Part of a small language model's weights.
Size: 13 layers, 6 heads of 64, vocabulary 32768, 48.6M parameters.
Architecture: LayerNorm before each block, learned positions, biases, tied embeddings.
Training: a variant of Adam for these matrices, 5486 steps.
MLP neurons of a small language model. Each row is named by its layer, matrix (up: input weights; down: output weights) and neuron, and shows model dimensions 80-175. Each number is 128 + 32 x the weight over its row's rms, rounded and kept within 0 to 255.
Before each neuron's rows, "fires in" lists the words (lower case) most often at its 100 highest values on Wikipedia text that the model never trained on. A number after a token or word is its count.

fires in: "than" 34, "own" 11, "behind" 5, "against" 5
L4.up331 [136 175 119 168 118 109 166 137 115 131 126 184 109 139 134 145  99 104  96 168 134 149  69 183  89 128 188 146 102 138 149 161 148 114  98 153  83  69  53 134 104 160 116 118 123 162 172 155  77 109 153 102  81 130 208 144 144 120 120 104 139 162  80 120 148  80 102 134 114 144 152  82 130 167  85 131 114 134 137  81 137 147 112 124 107 109 116  76 131  51 132  84 141 112  90 136]
L4.down331 [194 118 101 224 176 139  40  83 110 149 156  90 187  98 104  88 112 133  97 118 112 171 206  86 170 141  89 139 144 127 124 154 150  89 119 114 168 170 136 132 124 196 124 118 115 149 130 114 136 168 131 136 109 159 134 147 168 122 124 107  95 191 163 139 111 113 113  96 177 153 107  88 168 129 115 112 131 130 117 142 137  78 158 184 118 180  82 138 113 153 173 144 144 166 135  94]

fires in: "round" 39, "spanish" 9, "competed" 5, "victim" 5
L4.up21 [114 162 133 131 104 116 167 160  75 191 170 106  66 129 139  78  89  83 128 159 148  96 100 110 147 178 132  97 113 130 144 146 141  98 109  79  93 156 114  69 107 118 150 173  88 134 142 142 112 157 134 167 153 112 153 152  87 136 102 167 120 113  88  56  43 103 107 160 128 117 128 119 114 147 147  86 115 139 102 169 163 160  43 126 151  93 125 109 151 156 128  98 173 102  95 100]
L4.down21 [151  96  76 149 164 117 112  94  76  38 135 105  85 198 135 144  85  59 193  76 141 191 138 160  85 139 128 146 110  83 104  77 175 134 137 102 151 154 163 115 151 161  96 107 137 178 135 126 106 147 120  60 143  80 150 141 152 102 127 104 100 131 129  58 168 127 211 104 113 140 121 159 132 159  95 186 160  89 112  89 100 107 164 116  85 135 127 126 125 170 205 129 110 120 145 139]

fires in: "early" 27, "late" 18, "forbes" 5, "mid" 4, "syrup" 4
L2.up304 [ 89 136 105 132 100 114 206 142 151 156 132 107 156 250  84  85 119 103 146 117 127 135 105 144 157 188 132  86 130  79 135 145  83 103 172 119 163  71 108 103 150  39  83  84 134 128 101 206 134 150  95 118 146 156 144 121 130 115 113 147  66 170 145 150 137 119 120 198 196 106  85 106 196  73 100 121 137 154 105 108 149 131 131  83 105 150 150 116 113 153  87 160  50 192 141 139]
L2.down304 [153 160 126 168 113 127  76 105 212  96  79 124 107 127  99 114 169 147 147 170 111 137 127 151  91  53 108 181 113 129 141 102 141 157  69 134  98 152  83  88  91 136 119 184 112 137 150 112 122  80 158  97  97 166 126 157  90 144 191  87 194 126 164 113 106 118 159 142  95 106 211 154  73 129 162 146  98 103 122 132  84  71 164 101 123 110 102 152 125 130 122 112 183 122 128 153]

fires in: "they" 58, "them" 18, "arctic" 4
L2.up321 [123 121 121 126 115  61 118 154 121 148 133  90 115  89 131 124 112 122 143 135 157 125 101  85 144  67  80 128 142 125  89 121 114 105 141 155 120 154 113  80  81 160  85 140 108  61  92 132 158 109 173 130 141 136 151 153 105 136 101 156 127  88 125 108 138 149 105 105 100 150 193 129 167 139 128 124 134 117 188 128 141 140 155 144 147  58  95 105 128 137 132 154  92  97 125 106]
L2.down321 [128 132 126 136 125  89  98 130 112 147 135 150  72 151 137  84 132 209 134 163 151 148 135 145 130 174 147 141 102 110 119 134  95 135 123 142 123 108 170 204 107 164 179 186 146 170 133 130 142 111 122  97  95 116 139  99 129 146 117  74 152 122 148 117 196 101 118 130 139 138 116 162 122 148 113 147 122 108 108  87 102  96  96 163 103 113 125 101  64 135 155 169 127 120 127 158]

fires in: "up" 23, "both" 11, "rhythm" 7, "score" 7, "result" 6, "parents" 6
L4.up797 [ 95 116 127 111 141 137 112 113  76 139 125 152 154 134 140 132 124 138 159 126 158 134 130 174 165 119  92 143 133 183  93 169 145 114  61 124 135 154 135 159 186  93 163 182 107 100 133  69 139  92 149  49 163 135  96 117 118 126 144 159 101 178 109  94 188 123 117 109 163 111 136 128 112 145  65 157 163 137 159  91  92 136 122 177 129  87 133  78 156 111  47 121 147 163 109 101]
L4.down797 [184  93 128 134 119 138 167  88 158 124 126 120 131 168 120 166 118 156 161 101  96 119 172  99 107 131 144  71 168 128 124 102 132  97 179 135 112 118 117 105 209 168 153  68 221 172 138 156 131 135 116 192 160 148 138 114 126 100 140 136 125 121 131  79  95 123 143 106 156 120  96  47 144  93 106  99  89 117 119 112  92  80 131 136 147  95 127 107  93 162 133 166 126 108 117  93]

fires in: "due" 17, "her" 17, "ft" 7, "waters" 5, "sandoval" 5
L2.up606 [151 118 130 131 119 126 170  97 147 202  73  79 119 110 132 103 122 123 149 161 107 124 118  91 156 120 130 126 113 153 125 164 125 150 149 157 138 163 110 133  99  89  45 120 181 160 152 127  84 108 193 114 181 159 160  97 154 167 152 109 104 146 149 133 142 174  59 139  83  83 101  82  59 190 149 146 148 134 136 164 118  79 114 137  75 116  79 161  87  74 106 160  68  90 135 116]
L2.down606 [134 142 116 127 174 180  91 141 128 117 159  81 141 166 128  72  93  77 145 119 162 131  94 164  60 159 123 115 113 124 151 111 172 141 137 136  96 128 121 119  89 194 155 113  87 114 142 124 117 161 156 123 126 131 111 183  75 106 116 112 110 109  83 122  85 117 219 135 150 116 170 179 131 113 104 151 115 139  70 147 127 142 105 131 117  64 164  76 145 141 167 178 118 171 143 148]

fires in: "also" 21, "season" 18, "most" 11, "joseph" 4
L2.up752 [134  97 153 160 165 109  69 144 103 144  94 168 171 104 117 117 111 107 138 132  89 118 105  91 170  98 117 140  65 129  97 135 139 133 162 125 140 123 129 165 142 116 137 128 186 110 125 157  98  94 114 120 118  96  82  64 152 152 123 140 140  72 134 148 122 101 154 111 138  85 119 175 162 191 116  94 117 129 176  96 101 133  99 159 147 131  94 132 139 134 164 186 101 125 146 140]
L2.down752 [152 167  99 117  96 151 173 139 119 109 117 142 102 120 132 162 154 138 129 141 146 161 138 128 147 185  94 132 175 139 143 156 127 108 125 150 145 111 118 149 112 165  95 169  86 144  92  70 116 158 117  98 140 121 171 126  80 113 151 140  80 143 107  85 123  98  87 127 110 131 109  88 214  82 126 186 152 117  36 180 115 189 147 126 125 146 140 146 152 126  95  80 146 161  81 133]

fires in: "season" 19, "early" 12, "first" 10, "late" 6, "debut" 4
L6.up694 [101 120 159 130 135  97  98 177  89 191 104 124 164  83 108 159  80 177 115  94  80 104 145 135 152  69 126 119 112 155 136 168 141 185 140 194 133 153  68 167 173 105 145 156 168 134 174 180 153 161 137 112  88 188 173  77  98 112  54 114 122 140  96 135 121 158 147 126  99  92 106 160 158 127  81 104 131 137 132  74 107 104 155 124  99  88  88 150 134 109  89 157 126 115 184  73]
L6.down694 [155 161  86 119 162 104 143 159 165 124 168 105 114  89 123 149 173 122 169 176 148 166  79 147 108 155 167 138  83 117 120 145  78  91 147  95 127 125 181 108 109  47  74  84 143 149 151 131 158 139 113 144 184 133 151  98 141 127 162 149 212 103  87 179  84 123 134 129 193 120 175 141 133  97 145 209 129  65 110 131 188 129 190 103 160 100 153 156 143 168 144 129 114 109 156 177]

fires in: "been" 27, "federal" 10, "anniversary" 5, "tel" 5, "time" 4
L2.up255 [162 122  77 143 159 126 140 131 146 166 159 142 126 174 160 149  66  84  84 108 134 150  34 130 178 107 104 116 114 138 151  85 117 116 158 169 108 172  66 132 113 123  53  43 171 128  97 181 168 115 105 165 102 169 144 153 145 115 109 114 127 134 160 106 155 135 114 155 117 137  95  89 176 211 118 131 133 149 135 130 129 115 159 133 124 143  74 131 163 123 215 118 102  92  60  75]
L2.down255 [112 191 133 155 135  89 125 116 120 129 166 130  97  78 128  94 150 179 144 167 148 153 145 158  60 177 151 140 147 133 116 176 156 181  68 152 139 107 163 162 128 146 128 147  89 143 197 161  92 110 162 130 104  63 111 108  96 137 123 125 104 137 103  56 140  92  98 112 151 159 165 198 161  81 116 154 148 159  79 180  98 147 134 102  89 120 151 135 119 118  99 176 156 137 141 181]

fires in: "c" 21, "river" 14, "risk" 7, "cixi" 5, "cíosóig" 4, "speed" 4
L4.up578 [181 150 156 146 141 216 140 117 124 125 137 167 136 116  98 115  62 161 131  80 135 152 200 121 161  96 181  97 130 119 111 124 156 159  84  77 113 108 125  77 117 153  68 154 158 114 155  92 124  88 172 101  57 114  76  66 115 114 129  87 125 141 159 160  81 148 125  98 127 110 148 137 119  85 135 151 105  96 167 108 168 137 131 137  98 153 136  89 112 114 111  93 141 125 141 145]
L4.down578 [135 102 109 154 136  86 148 140 108 129 148 104 130 170 205 145 117 201 136 130 166 101 137 156 151 135 102 127 139 143 138 156 131  88 116 148 153 103 194 138  97 160 168 107 109 124 134 176 180 158 125 117 199  86 160 124 126 124  92 138  92 129  97 114 149 130 166 132 125 130  98 146 168 158 134 127 164  92 125 175  92 129  91 106 114 104 137 113 126 114 142 127  87 167  95 171]

fires in: "home" 17, "children" 12, "new" 12, "sister" 5, "daughter" 4, "und" 4
L4.up1232 [132 166 147 101 104 130  89 157  95 122 207 136 124 122  97 142 101 137  93 197 104 153 126 147 132 151 172 174 109 112 129 125 175 143  68 172 131  56 174 109 110 122 169 119  88 157 104 143  87 146 138 153 120 101 197 156  98 135 150 122  86 128 124 165 181 162 166 164  60 174 115 135 143 106 133 116 144  84 109  90 102 175 167 102 140  95 140  78  66 127 148 119 134 176 112 134]
L4.down1232 [163 111  94 173 128  92  94 118 135 165  52 103 188  90 135 123 102 142 133  90 134 136 161  71 111  75 124 107 123 136 100 134 120 109 107 198 121 155 155 193 152 176  89 120 167  99 145 121 154 161 121 132 153 127 142 119 199 125 158  67 134 115 129  95 136  97  94 134 162 107 145 150 122  75  93 119 140  99 139 148 160  46 171 106  90 125  74 151 141 140  38 148 151  60 159 119]

fires in: "mathbf" 19, "jody" 15, "season" 9, "tier" 4, "feature" 4
L2.up1080 [118 151  70 111  94  83 135 107 120 177 178 109 133 147 138 142 129 135 146 124 129 163 131 134 166 147 119 106  97 127 156 142 150 126  52 124  33 107 133  75 109 148 125  90 128 124 132 116 143 108  50 118 127 128 154 149 112 153 155 156  86 167  74 109 143 126 119 147 134 110  74 132 135 126 112 145 150 171 173 185 135 146  84 139  94 174 157 124 124 155 126  59  82 119  91 138]
L2.down1080 [106 128 139 176 143 117  81 145 154  84  79 107 110 129 124  87 114 182 130 152 126  95 139 154 199 136 105 161  89 132 135  99  93 199 143 188 180 203 141 149 141 206 114 150 124 167 148 213 127 115 172 117 109  93  99  86 108  79  70 123 148 152 189 155 127 138  61 102 105 112  80 163 137 129 189 139 149  77  60  84 101 118 202 111 119 120 152 135 144 109 128 156 132 120 116 107]

fires in: "for" 25, "of" 13, "maritime" 5, "justice" 4, "county" 4
L9.up837 [217 161 117 136 133 114 120  90 168  80 118  74 101 158 211 130 160 112 109 173 131 129  84  88 112 127 205 109 205 131 153 144 139  91  94 177 163  94 164 122 133 186 118 164 102 150 189 119 122  97 169  95  62 121 136 160 201 150 126 179 121  92 123 144 158 150 154 120  83 120 148 119 138 168 140  82 128 108 191 105 115 165 111 179  74 134 168 103 129  56 147 153  71 127 129 141]
L9.down837 [120 121 144  43 109 116  96 148  63 121 111 143 166 167 110 191 158 160 127  81 145  54 159 139 157 114  84 184 143 106 124 169 140 156 188 112 103 135 109 154  81  76  99 143 138  81 133 149 159 150 127 131 156 126 116 125 193 127 135 149 198 192 188 148 148 142 122 125 109  69  90 109 136  89  95 122 118  59 146 120 144  95  75 151 143 166  52  70 140 123  94 138 119 191 110 134]

fires in: "than" 24, "same" 13, "year" 10, "however" 6, "career" 4, "cadée" 4
L4.up858 [140 159 148 173 133 116  94  87  98 119 136 168  69 122 150 105 131 150 159 102 102  84 170 104  69 138  82 152 145 157 104  81 131 111 150 122 106 142 117 130 137  90 128 114 137 161 126 106  91 170 146 122 131 111  87 119 126 106  75 124 140 129 150 157 123 146  87  65 139 111  90 132 200  88 151 144 122 138 140 109 146  90 135 107  93 152 117  85 139  95 132 156 160 137 116 104]
L4.down858 [146 131 140 131 126 125 203 139 149  70 139  97 144  91 131 156 169  85  89 148 159 150  63 122 110 154  98  82 141 120 141 168  62 101 176  64 118  74 152 122  95 154 119 156 116 124 124 110 114  75 106 128 135 125 142  81  82 111 177 116  95 170  88 185 108 141 150 141  66  92 167 112 120 155 152 128 124 125  82 194 116 105 113 115 179 131 121  44 151 164 158 162 133 140 112 159]

fires in: "since" 27, "years" 21, "foreign" 4
L4.up1452 [129  89 129 179 136 105 117 126 172  94 176 155 126 200  88  87 136 143 123  94 165 136  78 117 127 136  98 169 199 153 150 191 136 123 187 160 140 223 138 178 110 112 112  92 187 165  75 116 140 139 122 139 124 147 148 149 128 124 143 123 140 148 169 128 137 106 158 108 203 131 158 185  92 170 163 154 156 124 109 125 147  74 147  97 132 191 126  99 113  71 139  94 149 142 158 127]
L4.down1452 [ 95  81 101  75 131 158 117 142 116 127  56 154 153  58  92 130 153  93  93 150  95 110  93 104 203 193 150  45 112 117 109  88  80 159  68  82 112  95 161  84 166 136 179 180  80  71  63 140 137 134  89 119 187 113 121 135 117 130  96 118  96 135  76  80 124 148 150 156 127 147 146 104 173 117  95 151 108 149 125 109 134 143 113  43 156  75 153 120 141 162 136 211 123 144 116 191]

fires in: "the" 100
L4.up1221 [139 133 155 120 124 142  58  99 137 129  84 106 148  89 147  62 147 114 127 139  98 130 142 105 161  85 106 113 138 122 121 121 113  66 143 243 177 129 153 121  75 149 126 171 150  74 140 128 100 111 142 150 121 106 133 143 205 107 153 154 148 119  97  79 101  99 133 110  94 116  92 146 149 124 173  67 132 111 118 147 100 194 131  85 169 171  88 167 164 127 139 125 148  74 146 128]
L4.down1221 [171 150 171 164 168 133 119  94 118 203 127 146 153 168 118 138 188 171 164 148  96 130 129 169  84 113 166 156 130  96 140  91 137 180 160 124 115 124 140 122 156 108  92  84  99  21  68 151 112 109  95 119 132  75 132  83 177 125 115 125 120 146  94 122 112 117 168 132 117  68 128 112 101 231 104 131 170  32 128  91 156 134 154 110  75 151  99 133 160 136  68  96 156 166 117 145]

fires in: "later" 34, "founded" 16, "previously" 6, "rehabilitation" 5, "professional" 4
L2.up166 [ 94 167 134 136  91 123 134 155 111 150  97 199  95 172 141  56 147 144 136 112 153 131 128 101 128 122 176 126 131 121 147 109 186  78 143  94  82 110 132 168 128 103 154 148 140  51 117  53  82  77  84 145 151 111 143 106 116 118 144 182 106 103 135 114 120 153 144 143 133 129 140 159 127 136 144 124  95 161 160 108 150 108 112 106  96 177 121 131 138  96  79 136 136 148 136  67]
L2.down166 [122 149  83 101 166 152 138 134 114  89 148 160 109  98 116 145 144 172 137 121  66 149 139 213 104 156  99 120  86 152 120 128 119 166 156  74 157 157  95 138  75 170  97 173 116 216 131 158 176 150 186 162 111 100  71 137 104  91 123  84 157  97 119 187 201 110 118  95 107 132 143 107 141 118  81 109 145 140 101 129 139 130 122 128 125 112 110 149 128 117 135 169  98 122 114 132]

fires in: "time" 38, "games" 5, "again" 5, "battle" 4, "death" 4
L4.up1282 [101  90 113 194 131 121 201 132 105 148 112 106 118 117 165 133  98  96 145 118 161 181 165  93 118 108 120 106 104  72  73 100  95 179  86 153 162  98  67 116 164 173 112 132 146 105 112 135  97 147 123 107 130 153 150  98 201 172 131 137 135 137 137 121 120 164 112 147 100  95 118 160 163 143 200 118 143 108 124 138  98 129 105 163 138 181 120 151 154 111 142 109 123 163 142  99]
L4.down1282 [145 115 107 145 155 102 184 123 138  83 149 121 104 117 106 184 113 151 157 142 108 116  26 106 188 132 147 145 103 134 114 128 173 134 180  59 154  76 149  89 147 117 140 122 158 199 172 166 130  85 174 119  79  62 197 102 125 148 120 166 116 116 154  50 126 124 125 106 107 104 148  73 143 163 182 126 142 128 112 115 152 104 111 170  69 112 147  84  97 169 147 101 165 143  74 141]

fires in: "united" 51, "presence" 4
L4.up855 [137 146  68 145 127  92 153 159 145 126 194 146 145  94 121 155  78 133 100  78 180 142  88 108 107 122 156 162 137 156 158 139 173 131  96  84 138 106 134  72 142 158 136 110 104 129 108  73 129 178 126 118 116 106 133 145  95 184 203 130  87 106 115  98 185 105 155 133 179 140 138 128 117 112 175 152 110  63 149 101 113 161 159 104 134 130  95  76 124 150 169 142  71 141 159 134]
L4.down855 [176 112 143 142 127 176 144 103 120 188  70 159 130  93 162  78 128 176 116 142  76  96 152 146 148 144  95 138 144  92 125 155 107  94  82  99 190 139 189 126 130  96 184 124 135 109 202 141 109 107 136 113 154  68 130 132 156  44 114 111  99  89  72 126  82  84  88 101 136 123 176 124 149 160 107 108 114 163 119 198 164  58 141  75 113 133 139 191 126 110  88 123 159 124 149 214]

fires in: "the" 27, "a" 7, "goal" 5, "title" 4, "up" 4, "first" 4
L6.up647 [112 156 120 112 108  98  73  82  98 118 120 112 122 148 144 150 163 111 132 100 116  85  65 105 188 114 108  93 155 118 121 154 158 105 147 147 117  92 128 164 117 150  82 123 188 171 139 158 124 145 134 125  95 150 135 139  78 134 149 140 167 144 105 192 128 120 133  71  96 102  94 155 120 180 113  96 112 112  95 116 148 139 134 122 115 127 118 151 116 132 155  90 134 106 119  79]
L6.down647 [146 138 181 176 191 175 151 118 129 155 120 123 112 146 135 146 119 135 144 144 148 125 107  89 114 151 174 140 127 134 137 155  85 122 113 129  97 100 106  57 109 100 154 169 170  28 159 199 167 184 138 143 102 126  74 148 164 135 123  82 169 128 101 108 181 100 124 128 137 177 118 112 120 157 143 133 102 138 140 196 158 120  97 138 107 124 213 143 162 124 117  85  72  90 146 135]

fires in: "there" 39, "it" 8, "army" 5
L2.up762 [123 150 157 112 107 119 237 125  60 128 125 131 176 147  99  73 165  91 116 114 138 123 134 121 108 120 162  83 129 154 162  72 117 139 185 139 113 110  96 203 144 102 152 112  85 119 106 154 107 112 145  97 193 208 114 169 123  96 144 160 116 104 146  60 107 165 115 108 121 143 119 111 118 108 161 158 164 127 119 112 179 125 134 127 175 119 156  98 108 159  57 134 177 133 111 122]
L2.down762 [101  98  93 133 164  91 136 141 201  85 131 124 120 123 110 219  89 131 109 120  77 102 125 135 103  56  85 133  94 134 120 169 132 148  64 129 121 132 175 117 122 103  84 156 190 159 151 104 100 131 104 174  94 121 140 103 101 158  92 111 192 114 160 161 138 111 100 169  92 109 150 127  72 142 136 112 144 143 137 156 100 113  89 142 120 166 108 141 146 120 140 116 108  96 160 172]

fires in: "after" 48, "for" 9, "2nd" 4
L9.up235 [111 104 183 102  80 128 136  41 156 108 168 129 150 154 119  75  87 147 115 148 104 148 118 138 180 112 142 138 110 102 113 135 112 147  74  81 125 103 106 173 129  70 116 143 133 166 122 135 154 162 195 126 184 181 137 100  96 137 142 199 133  50 132  67 114 149  91 122 167 114 102 157 133 104 155 128 142 143 174 148 116 109 150 119 147  69 111 161 134 160 186 115 162 117 124  82]
L9.down235 [108 129  52 131 135  95  33 175 127 151 134 146 155 178 117 164 155 135 150  79 146  94 152 132 176 142 113 123 155 116 170 186 141 180 127 101  81 127 132 118 107 122 126 123  83 173 117 143  95 143 165 135 150 106 117 175  86 116 121 139 122 117 180 185 184 147 130 149  94 139  95 128 108 118 146 162  94 154 142  98 137  34 123 111 141  85  93 182 179  92 125  98 158 149  92  74]

fires in: "they" 18, "v" 13, "until" 10, "since" 6, "all" 4, "conference" 4
L4.up161 [152  73 131  54 115 164 187  60 168  96 124 124 125  60 147 152 177 134  77 121  86  61 121 148 188 133 168 129 147 144 125 102  98 147 196  73  85 139 148 105  84 155 184 111 128 135 121 139 165 176 144 140 135 166 168  99  81 134  94  86 125 163 157 108 153  68 149 105 171 113 172 108  84 124 169  83 127  97 106 138 161 138 135 161 139 109  95  78 129 150 149  82 121 158 143 119]
L4.down161 [108 139 173  62 157  69  33 144 134 145 109  88 109 186 112 141 114  40 171 105 139 112 103 185  91 171 141  89 101  99 146 114 136 141 137 193 168 121 101  90  84 164 118 124 100 119  92 110 118  67 183 105 128  87 132 170 119  63 120 112 109 115  52 124 153 122 125  73 150 156  92 129 120 153 120  87 126 136 151 178 159 133 155  95  36 148 139 106 151 154 117 137  88 139  92 141]

fires in: "found" 17, "album" 11, "albums" 7, "football" 6, "raposo" 5, "form" 5
L2.up140 [123 100 104 143 162 119 152 196 194 108 104 114 121 143 139 134 127 149 153 159  81  90 169  89 142 183  70 110 121 187 183 167 132 145  95 105 116 119 144 122  77  43  95 133 152 141  72  92 130 144 186 117 112 157 117 129 101 156  96  51  72  99  96 101 151 150 186 133  74  68 164 106 186 185 152 127 132 150 127 139  89 140  83 117 153 114 139 133  88 100 137 128 190 167 108  96]
L2.down140 [175 136 131  65  77 115  74  64 125 113 134 129 139 162 118 131 135 154 140 146 162 104 110 150  97  85  86  95 179  85 132  40 112 123  49 112 131 127  75 148  98 192 139 129 142 117 177 236 148 129 118 103 163 112 165 112 140 142 170 167 148 159 119 124  59 125 142 114 175 166 111 119 133  98 184 183  93 159 187 119 144  88 199 104 164  55 111  63  82  96 116 131 121 141  81 136]

fires in: "which" 28, "what" 10, "that" 9, "some" 8, "such" 7
L6.up425 [199 124 151 198 142 184  74 144 102 124 140 118 151 130 147 149 100 156 141 182 176 119 211 164 114  72 122 120  95 140 116 101 130  80 147 115 156 200 126 140 120 174  89 153 115  92 136 179 132 174 155 185  96 146 192 127  81 195  81 148 105 111 121 110 158 151 108  71 124  49 152 114 147 159 125 102 119 115 161 179  80 171 102 123 207 122 132 119 140 146 121 142 129  97  68 119]
L6.down425 [107  94 136 112 109  80 162 108  74  98 154  85  55  45  90 147 116  80 164 151 147 126  97 167 139  81 114  89  78  96 129 144  99 163 156 113 125 137 121 155 154 123 139 163 104 152 131 132 141 184  65 155  21 131  85 121 140 114 140 117 134  56 140 161 101 114 113 137  72 180 128 148 147 126 137 140 164 143 119  98 103  80 115 150 125 125 170 148 134 147 113  86 158 145 134 125]

fires in: "time" 37, "games" 20, "species" 5
L2.up1506 [152 102  96 104 151 183 164 143  98 218 203  84 172 168 152 208 171 117 162 163 135  95 122 150 138 124 138 130 153 172  99 152 118 185 154 140 197 178 158 126 170 178 133  99 124 172 101  98  81 105 136 131 126 123 110 114 171 166 104 160 106 101 146 132 114 136 155  81 109 142 122 141 137 158 108 126  70 131 176 154 145  95 131 128 111 125 115 133 113  93 159 170 108 117 176 100]
L2.down1506 [130 108 121 105  72 139  91 118 215  76 165 142  33 115 147 120 151  91 119 116 151 178 119  79 142 175 102 144  96 144 133 110 173  53 130 104 117  51 148  98 159  68 115 131 103 101  94 139 108 159 146 165 122  72 138 129  45 145 111  84 144 206 112 157 140  77 111 149  86 120 173 114 149 103 126 108 172 167 140 129 165 153 133  82 125 190 122 164 143 151 135 108 156 155 121 147]

fires in: "these" 19, "work" 8, "performance" 7, "there" 7, "it" 7, "features" 5
L2.up839 [114  90 168 118  72  75 106 119 147 125  74 122 128 187 147 117 153 146 167 192 144 115  94 117 124 116 150  91 114 118 103 134 141 122 191 150 121 133 143 171  92 154 120  95 185 110  98  69 100 115 125 146 191  96 115 176 156 124 129 182 121 139  89 122 133 117  87 148  81  33 109 151  98 152 121 120 115 144  88  90 121 121 142  95 107 137  88 132 102 111 135 129  69  85 130 179]
L2.down839 [117 160  48 145 199 149 125 186  84 116 155 172  92  93 154 109  89 138 105  98 158 111 141 150  78 145 152 137 149 159 136 141 118 125  55 135 110  97 147 145 140  72  51 204  91 191 156 152 132 120 180 108  97 169 128 101  70 111 113  98 154  64 168 140 176 150 102 129 142 153 128 107 116 105 141 155 164 110 101  94 109 166 128 112 101 144 142 107 145 109 139  99 109 150 127 112]